config.toml
vocab_size = 512
hidden_act = "swiglu"
norm = "rmsnorm"
positions = "rope"
qk_norm = false
attn_scale = 0.177
tie_word_embeddings = true
init_std_o = 0.0
lr_head = 0.00669
warmup_steps = 376
decay_shape = "linear"
max_steps = 8924
MLP neurons of a small language model. Each row is named by its layer, matrix (gate and up: input weights) and neuron, and shows model dimensions 0-191. Each number is 128 + 32 x the weight over its row's rms, rounded and kept within 0 to 255. Numbers have three digits each. A neuron's up and down rows have the sign that makes its largest values positive.
Before each neuron's rows, "fires after" lists the tokens most often just before its 100 highest values on Wikipedia text that the model never trained on.

fires after: "en", " |", " G", "c", " g"
L7.gate369:165178075109078118127108107163078089124158105126159132092125163073116151164091125115118175128071127103125166108138151097069121129148123136134209136173093140098111145118124033160163106125117152118079136093164115115141138121141148109115118149145141124137143122190161119119153113161156215110133106126137121115091112079160072126101111151142218125127208153124193087125121078092114118122138147126104073159119144139136099143140117117115117157211101203103146175198109164146098189119101143135099159140109106182117052113156113077106109178105127133097152104124116150070076089065122157140
L7.up369:106163133143076108154136105158145066031139153120126128088076140139134145143158083170185133067106103070110117106145046095091121129114180151142126100107088112154122104142113122133145121186123126113135100156148137141074132030170177146161149153126119122158147152136107132095128072086126085074110147067140108171102112110163130087067158164155185175120115110112105125130117114126125181094072118141030149075104083150097148141160076096072122159124136164069103141146173135148129173116104100132131102089195166181089132120073131090106115151159145118121144129148132140140131155099143115186

fires after: "at", " f", "i", "p", " d", "ot"
L5.gate70:161108129129166162155146129116094113118074116158156110124157093144127112168053092099126185133149112166089130109087147179143100083123143141109179096085088182093121163115131150141123079124117148147170119141117096061150164131142150086170095122160136127112145141157230096147082065106144158144196133109121140106176100178146093135240148135163127188192102067119102136071111173154146166172147141173177158127149100177113158073145092098105195146093160128159167103155116106155126158170138138151099137079136123175111111115106109152124092141119124127113104098139128106161169182097125107080
L5.up70:105125181145235109127133103091086143142067133179093116158172127142113097166144159150096113191157125080128186122059114090125106112122155119124137151098125138057088137113108131082138161179130115175168096152154159153162138115128147113130133138117159158135128080194175167095087161098178122111149085088147108130190078161092116097127119099125132167173098150114103125140146136155100040107129094156077168142161145067116159142206122047162181113098144122147132127103138085155138093124102148145104147157125110200170112185128119130137147061116167148095136133115140114127112192121128162175

fires after: "p", "ap", "ri", "ic", "um", "an"
L5.gate139:166149147103145153115148103097128110130137101113123157166172163163130103167078140139143134159112079129087194182113156137121088084098119151104141058120100120119164175133133137140123123130135125092109098160116154130162152142081114137095149138113136113146148096119148120154112061129102148132154111152137111077196087126189152119161199104172115171185105137118184085134103094109151113157171182125087169110055059088134128073162170190045070106182062156139108098154139118104077119157133150135055148131156095106079164117088137175100095131177117129093144112108165099094073133089164175122
L5.up139:190108144117122105082126131132094123123101109134100128155131151140103105131119087143110108107181106175105114145141108157087128148150076134161117100074091110101150140085092162124140073199118129172158093171122141149105123120128147085138144151154087190131081098141103198162148161157057129123121122153142075169151050177121134147123136135169178042096097147143089159140152089169176123122130123113127189110145080130132087107171157096118199132119098187099135127154116096102096112174211175121073184102144129119151179129146105176167095141105121140082076124199085103066156144123127118175

fires after: "an", "ent", "ation", "ic", "ity", "i"
L5.gate159:192119167129151132123147131122126160151063117115133160124081131181077086136148092136097103169140164144127176180094107132100139160089169078147148101091146125095142118079097123118128133141178147128107093111123158146129091085093104098083099106089112135107171104190165141114099144100144150177166103101172079114172140190152135138173162089205120142110106118090137073058176143151070105102108110095097128109075062113147136154113110082075206088089178130176105119112124088147098139151088171103093116089096167206067180148121132159109113095105166084113144145127134118143121167125126163177
L5.up159:161185181109134109116100148104153097067049047115100142111148184184122076152149124123113081164150077144157138121175135143146121152125117153133152160139159178118094078151160115124128159094121106207093055130108120148077101144143196095168120130108165105119131149126138156071088150149209123088097153153105128065164097113170159079129161074154133092118135128104111139123123134146074063123127155102118151076112079166172085143147169125130142160080133142111167165090178139105080107142098127078122114167146187168123095166093167106075137106140106144138129165136129096137109141121168062149

fires after: " g", " G", "g", "er", " s", "u"
L7.gate97:120118132141141167159098187097097082151120107124137074103139119128104122135132157130155114133103113105148153116094116162131160111129147130130146159144090076119162116080152114185119096146179117108084183187167130105177117168122173101108152128123124065107143168105163164114128156109139080094125111112105101108109151109117132140110162172174150127116157137123105076134047058106099133108185129126124087209157167198186116177095096129137204113183128172106126163129109068140112174107080134119130204118103130120098196131084109102107174197185164075162121133118074128058128131107128195105
L7.up97:149151143140137105025165066187068155042160124103143098147078119059155126090109111105132123092125171209111123132199099078150136114104170096142125150159142119119129136122124117141161084116124128117178138121123174142106155085138156148178178157111162096096095151039125127118090165129138147099120183122100131135155124133055144106139111113104116133088074127136126157116121146120123113153094099150163134177161156072146198142122129073151093175097099191071153146133147149161112132126135136159175118161163121151079127193058149121080162119090151140127112125113133111135140218117134107101

fires after: " d", " D", " |", " P", "d"
L7.gate191:133151102144155208124092112114053098132109087146078068133160110092154148139150133137159182159113181165110096155204200204093133120151093093136152112132103126132182141141161145122114108161161155170150109138194162038132153144095137067139133153129084155146154096116173078107108133149166118100109143160196176187098146083144089142128118103168130136134170080134109131131160092116124106171174142099139166132170105162114134075125164118100106134084089152130058171090133073156072104129123119150114149178088095141173146137171128149144125190154151146089152091138119127103120123076127152167
L7.up191:153112115160150128088112129190092167171080146144124109116147121124124090147153129128107075140126106106083134134079110082114094135116134045106123150169091122159137146132092112111109054175110154118149155100138075124123104139182178074094166077122101106063112114050136102131110111160097154181133109121230115074128154048107084138104091094188098140127099206130119141120130120089126166164157163182135164110112113105131148111110113160109127138096085123131107134125076131150108128174170098139090163193141078062144092114121129134064168195167158154065139129147140154137167130085125121143

fires after: "c", "oun", " C", "ot", " |"
L6.gate487:150139131160126129133122099125152092137130108077178124046132107112087092121141098168168159177123156100136160107194121139134120170161177122179179097091127105091133140150123106121166098090132124160069073126195138099101185130112152130028115134103128161108134104095121109147164139156130180104069116140078121097128109099153131144084131098138174082087216059107190089140136062075081058123152096129145170114067156113142080140106088115173083139093172196116129159111088123153121140089125161083101125136120143179130125103089163105151131116128186127131139143147108186115123137144108116113
L6.up487:122133156118107083133052070127123145160144165113113138111088116109137153087110072133212176175121092179143118167167105156113151129126102157152100138142112102088137128085134075105087121110045117135092101118147114109097116154052136145135094140119136180132132119161115136103112133109102070128121122127072088155106182110139138088091149090123150067169153102122140109102144128180080109060151071087089151121121072158165171199176154103101098044065172117139131121117123107142088127122092149121170112139063179121080169112146143085104132170114101142181112114118183179184119108128103097141

fires after: " E", " P", " p", " L", " l", "L"
L5.gate424:140150180112132193148137153096103098161182146204129141099110118109108120174111215135120159166089138108125134112078174174118153134144126132117167118142110081126109137142162161063059112125145159082117188143131156100179153143119094112152097162140120120107184145137123109108145124121089126198089074185117170111124101142154134151111183091167186137100143067144081093118038106108104147177092117128194132117126119115171125042090124165107117152178137155110151102122117113119056127086180137121095117129171159109076135068122149108148107135122140163132121101215124094086133133174155116128
L5.up424:154092115109119131147170088104146144119208165147129148132129156109139122170074139121102191083145138154209140139127077110108079125074161116115121094149118085093140119142170118145110138052126151065088141148110122135146131153142125138207098168119125172161118098060124171080160128136122106139084139174079124148162159159106192140122140129091098126156070105112146156186122156134124155172055161201165093116155059199140168101098138122137096142141106140205177096139144129162146124136137142137156092093136115144135124075142113196112093110121204164146123081126147120104153166102176144082

fires after: " s", " S", " f", " w", "S", " T"
L5.gate195:107167139105126176125155143159145160157177090123130130122181165093095127153107080149141119130091173119111162142143147089126163075120174218087118139118100130071142144131068150214107152134151150081169088103151124089141087104132108121127180118118093087149129092180195065166117041056157127111081087120114121152134137197132133090169162116106134118167060126088143169091150108165129128130154120102112103092126089182156142135102095140131104168133122140178112128171130096143096114109044125142103177070134127118084103102047123167085092137148106140158133141148095118125117157074152115100
L5.up195:147101148199081154158174105153184140127179148113110123176156074114111149150081140146090115089104154132136107166190165120077150165150128081139150040133109096178104129174097094106179118180083143117121180198137157159179174138215147153132048116065120104155107141100119140158107121157076064120097156096167106138085099103132155147103129146138077102119110163120101146139125204149120182121136138119114115108108117137096117116132126121075093081173098058136151144059139154092139104142170103101135133140090113080113097110147128170119086119139040153108126132111124110142142143147137130082

fires after: " m", " s", "h", " M", "m", " S"
L6.gate195:075182125113121114172089160154098110147154088081151116132103100128152122178106129149110174140126097115079147224076148110169157042151139147118133135120071151165098172139115106148079136086070116135147140095132146094139141126088087170117123103135122110120201122117159108103056063101147070059100099137111136081161124116118096115134147065093060146187148121135130104142128106173096169140122055108159135096120141123126211137107156158105134112176169110076086131113112130152123138092088170156147123111124095180141108117111100185108184148094136171130087137132126120125153106147122044078
L6.up195:122128111139060121095100121161126170117135049093171067165159175143114138112134131121185115073114113138112162107123182118093093124089184051170094105106109080155153125138151174171110146135121157100127139138124113111160142126177181113152143121043158123126156108144128139131138094122109121117130131162119128183129115079099168180106111115110137122095117102130160112174138089113159128091085204091170106146108129114133071173163068120075087071079138115118168192083135148117132163154142100119135161109171137176053175212047080087120084085135150142149133088134122153130132133156137111087

fires after: " D", "d", " K", "D"
L5.gate214:157107112125110188144084183056108121149060177149078194140151110159123116109144104147144124191091093165129116082116139152175169135128134108148109143108137135103178171106189111095134131113088180144120153126155125067141123177106168083130074165115121147075138179117168127072132128104113142132116059046141110114143103124090101127100108135110160152091117122137115164081142129122167129147156127100152153170107135115127080141155118118078086155079118160113176173170164070122105165168145126084135114164062144189151174130139087121143152107153092070092162176157092103140161080169047106138
L5.up214:048172136132104147122062144074157130198137096147106154150119093098050108068183119126146126119123147153154179085079058096136121153151146135107063094126121120135132125139151071139115133093088076161167169119125095122097123135140082097137119104167102119092074074120173174110138156153105116162129137138147104109119119154111059074203094094090112141149107125136115135149139130096100152180107136193117111155097117134191082147144135167150134153102116122126111140072089139146190086148105088121087164147114094038127130108123105154190139116194119134126176148083088142087077103101163162112

fires after: " p", "p", " P", "at", "op", "h"
L5.gate44:118150184135112223122130144121113105145124120146091154151158090139074089160071123154154198129132050189096182140120099115119121129157141150038149121111115099088145137113103166127055134132086139123182147142153088079143123153208112061172101128090097136130111119114198156095062133142106094093108129092106115131162119092105121129164122089097090204136119127156098133116082125101138123126107093189131153121168131154198178090120170170147109151120145098165128131145116071129101109096117133183127157111140153120108116096152088206189086102139112148076118125159086079115103128126107118109
L5.up44:123152142094161135108222148098110101134106184138112128141143099140148101148130137106167133160113128088141110088138125182104160131160116119138113112149171158105044132139097154115109113135143121137127137135090115155103137133146126096110114170198153096131114103133136155064147104117117115082107094110174195129154112142069120104114136128180140095147115095103141165120131190095095167207105065166093169121112166118143137072126164191067152151103148100127140073238123125107092108128146115134127108124089112121178170109140098089101024072061104100158144104196100057136121144100117085139

fires after: " p", " P", " E", " m"
L6.gate510:126114148080090218093140097034098147153090152156133141097151116114135130119094192125102167144128075095084150139097100111223109111113120156155161102082115123099114190043164209183082126135130084115133135111189123091145105111117090083167065096157102148158093107116177121104140142126134097144147128087138060138125123150092174098114114124100169113132088113153101151108071098119085088149132101138186134132061123140116157111117154177153104155104186130139160080128095111130097187148102119146105143078116118164098193110136151127176119136125147150139089109144106071153126117143178152127
L6.up510:136077163118096130141155083137178093148141128124101170106156132136093168136170137065178059113160141151090108153167108159091111178135159099104050195168124105074118099171151142155094140139117098167119090141097086123168140121115077116116109137150123117163117085135162131140119081119174141097182127068082122134135098119129147111121089157100151151149162072125179135153118130136112128202069126145112116143172113183183159106054110153105146095181173167186163157102127131171168109167132113012153137166150150137188144145106099076144153136135121112157100145093125085148117135160151074096

fires after: " ch", " l", " E", " le", " e", " Ch"
L5.gate193:094116112149122145122133124139090121176031180176120104076108102101150128104126180161190159116074102174120129103129169107126093100139083182155141107113117068117100133109107130120153119116117103080089134114166100066136112150156087094138102128151089161158132130134092075180115128190148113176110110146099116086126086198125134173106140083090179123143121097060110109146065113105053134073093138117157131116130166142126150121034175152125100132126138143120147073117119123133164150154109177148113163119055186108125112095126128152175123152171070182112154140175104118152186128188171115127
L5.up193:179072139152104111142101097134058113148135147094090109058136186113101123085141128114144178189093101127175128105097144163115065147116052092153078046145135177149120090152158131104113144128116110169145117069097102114131152104126180137124162174166150116181106148070131102154118143156098177147099138086114101144117132062164128151129134157084104157186170127186126105172135148151143159157041071141130110107131130101111159108110089129123155113099117148116100100162111140140142154138122167064107160106070143136114155142192126113177122168131093126132121109079121076189089088133205091165

fires after: " p", "e", " M", " P", "j", " m"
L6.gate259:142101086138099137204173059161082132160061088123171146190149105122119079149091154137112157131084116203115138100100128114140127169151137129100129099152098151071145169123074124099105131102139148104135184159205098108098167163091138087091141113101110182110086146122166102083095097195105163128136135175081154103141113097098100164154103149100165167103109157167120080101071127104139156169119106150093087153135129116079157170069135128108182128094151145101147106122094118128121152138184074178082138126129154117127150117142123160183121137150109150025158138184079133094172133143143091135
L6.up259:144145165114157133151103147086130160117143069044174113142058204095128117146156154138176108139099081123125194135120178129083109104132157106142104124185165215131102131158147175107101162116147060104129109133100128109104083134108025110192188117102090123155123105154172100137136166152081155108125124148158133071143090192088169127166172078124139119131115111081132079203125134090064146162151166140107093113138079134140158163095089146142110161131168146100167114131124167147089138163088145129075094133119144069105102121144112154138113126124133142144171135077145112115089159094094094110